python train.py --vocab_size=8262 --activation="relu" --norm_place="pre" --norm_eps=1e-05 --init_std_down=0.0 --optimizer="adam_variant" --lr=0.000398 --beta1=0.9 --grad_clip=1.0 --warmup_steps=320 --schedule="wsd" --doc_mask=true --train_tokens=1131000000 --steps=12064
MLP neurons of a small language model. Each row is named by its layer, matrix (up: input weights) and neuron, and shows model dimensions 592-687. Each number is 200 + 20 x the weight over its row's rms, rounded and kept within 0 to 999.
Before each neuron's rows, "fires in" lists the words (lower case) most often at its 100 highest values on Wikipedia text that the model never trained on. A number after a token or word is its count.

fires in: "1" 50, "2" 8, "star" 6, "ford" 4
L2.up3703,218,196,208,275,184,207,177,209,183,208,208,198,220,158,214,192,182,204,217,190,227,209,211,201,220,215,196,243,212,190,227,208,178,201,204,156,200,221,189,194,232,210,182,214,198,180,190,205,168,186,201,230,188,212,213,148,173,201,205,194,189,245,211,199,241,198,225,231,204,227,197,196,226,246,213,197,200,225,214,196,197,209,218,213,178,198,201,189,200,234,214,231,180,206,207,207

fires in: "used" 20, "of" 13, "use" 9, "using" 9, "uses" 4, "elder" 4
L2.up1243,189,190,246,186,210,191,199,220,195,180,205,194,198,239,197,184,165,242,211,200,206,221,216,187,224,208,184,213,202,174,197,194,195,204,220,210,207,222,176,203,161,216,188,238,190,219,144,200,168,219,215,207,230,212,230,222,203,222,181,200,191,164,191,179,195,168,192,193,205,182,167,203,177,160,207,177,227,207,221,239,209,175,199,218,211,239,200,178,206,200,208,220,197,168,233,179

fires in: "his" 51, "s" 17, "her" 9, "whose" 5, "which" 5
L2.up569,184,213,206,208,199,221,185,177,195,214,194,218,189,198,191,211,209,190,204,166,237,177,236,196,177,208,199,183,199,179,182,195,198,189,201,198,176,223,156,232,230,218,226,199,195,180,193,229,197,196,221,203,231,186,220,200,232,190,214,203,164,193,231,170,181,216,213,190,209,193,210,222,177,240,181,198,207,187,195,199,210,204,158,155,199,196,205,190,199,211,132,196,218,185,218,207

fires in: "and" 30, "co" 8, "s" 8, "coyote" 5
L2.up4132,181,189,226,173,202,248,176,206,195,175,197,204,188,208,185,189,201,165,215,172,211,201,181,208,216,212,209,224,185,172,206,222,178,201,211,205,228,202,223,183,185,212,207,190,226,227,161,201,208,185,188,202,216,198,241,203,195,212,228,189,187,204,236,252,201,185,203,242,153,214,229,217,209,182,162,199,227,182,179,207,187,193,221,213,194,223,199,177,179,192,203,249,216,152,209,232

fires in: "in" 45, "to" 39, "into" 10
L2.up907,199,271,176,175,223,207,200,219,187,211,214,185,203,207,196,173,195,207,194,214,221,190,208,194,205,232,173,211,178,160,202,201,194,191,174,176,208,196,223,205,196,219,198,179,209,166,187,207,221,205,236,212,195,165,183,199,215,193,197,167,231,197,203,204,187,202,220,194,181,202,198,203,235,204,221,177,200,218,204,197,198,213,216,162,192,232,207,170,187,211,173,228,229,192,272,202

fires in: "4" 17, "6" 14, "9" 13, "2" 13, "3" 11, "7" 11
L2.up5833,231,200,209,217,155,224,221,189,201,214,206,219,234,201,198,176,208,234,200,246,196,234,198,193,189,196,247,219,188,194,207,216,203,210,201,179,229,226,174,184,202,227,195,186,193,235,202,164,173,154,178,165,209,193,203,193,217,171,202,190,209,205,246,168,222,234,183,202,172,186,181,199,203,213,185,181,185,231,184,161,187,191,176,229,183,184,209,185,200,219,172,201,223,190,183,212

fires in: "2" 29, "3" 18, "4" 15, "6" 9, "5" 8
L2.up2039,155,180,195,245,197,231,208,215,215,209,195,220,226,231,172,184,195,208,156,230,192,181,226,190,207,233,199,215,211,191,196,186,211,203,192,193,247,200,140,178,172,196,221,200,200,196,218,204,172,178,199,211,170,184,223,199,207,200,199,200,195,213,203,175,206,186,199,213,162,188,147,170,166,208,195,245,199,256,220,201,188,188,192,200,153,167,211,215,160,196,189,186,209,192,205,216

fires in: "by" 19, "of" 12, "to" 7, "ellerby" 5, "scandinavians" 4, "raceland" 4
L2.up3034,224,176,223,204,207,166,180,198,176,196,204,186,211,213,200,185,200,182,199,198,204,176,169,204,212,214,177,209,213,186,206,211,202,189,156,169,214,210,197,194,211,220,239,210,214,204,189,198,209,204,179,170,152,187,186,170,229,205,173,191,226,209,243,195,167,222,195,217,213,195,193,162,186,180,153,211,169,170,198,155,189,190,178,176,198,209,193,206,184,213,188,188,256,205,208,203

fires in: "and" 77, "to" 21
L2.up228,200,189,174,176,190,233,166,202,196,176,180,205,209,194,199,170,169,186,206,199,221,168,166,226,212,203,189,213,195,179,219,202,193,217,201,203,241,228,221,223,184,212,204,196,196,192,166,218,221,224,220,186,212,209,219,171,233,214,213,165,188,212,188,193,201,209,238,200,178,199,174,214,222,182,167,206,201,183,172,209,179,181,219,178,183,222,191,220,226,186,198,233,229,176,221,210

fires in: "by" 17, "of" 11, "contains" 10, "featuring" 9, "between" 5
L2.up525,204,196,199,233,194,266,201,227,194,188,207,198,201,220,206,206,208,215,193,213,196,219,190,199,202,209,207,186,226,217,205,217,189,194,196,221,234,228,158,186,168,209,201,218,197,214,196,215,172,166,185,213,181,233,208,209,236,183,202,174,211,235,241,195,228,224,190,224,192,228,195,202,193,197,191,213,152,209,228,194,224,257,250,221,200,229,208,202,196,190,192,182,204,176,173,196

fires in: "to" 34, "on" 13, "in" 13, "of" 8, "body" 5, "off" 4
L2.up4199,250,190,177,243,179,215,196,208,206,183,196,208,183,215,184,212,147,238,194,194,186,226,221,199,172,190,203,172,176,219,237,171,189,196,186,221,221,195,221,202,173,217,186,187,180,145,196,238,200,198,193,198,210,220,210,197,220,180,189,182,232,249,207,180,221,205,216,232,182,221,210,180,223,221,181,181,205,203,199,197,188,228,227,212,204,234,210,186,212,214,204,195,231,200,219,214

fires in: "s" 97
L2.up3483,238,166,205,250,156,242,174,182,171,227,196,215,190,206,191,225,189,205,213,174,213,165,239,194,182,179,201,231,206,207,184,200,191,185,196,208,203,172,155,216,186,219,199,214,197,164,179,208,211,202,178,243,229,216,229,206,231,189,208,215,192,193,194,180,217,200,199,206,178,193,203,220,205,201,190,199,202,188,206,195,208,192,208,165,200,182,212,210,205,184,192,191,206,222,247,193

fires in: "as" 40, "of" 7, "along" 5, "by" 5, "to" 4
L2.up5237,203,195,211,215,200,203,211,225,198,187,188,182,196,198,169,232,176,219,192,201,195,189,167,220,206,201,233,208,227,222,218,188,191,201,183,259,179,190,198,187,191,215,240,249,206,201,181,201,208,192,184,216,183,197,177,197,232,189,182,141,211,199,223,180,219,175,223,173,174,225,198,162,176,205,194,204,243,199,201,138,177,218,188,192,187,213,195,207,203,214,180,197,225,167,194,219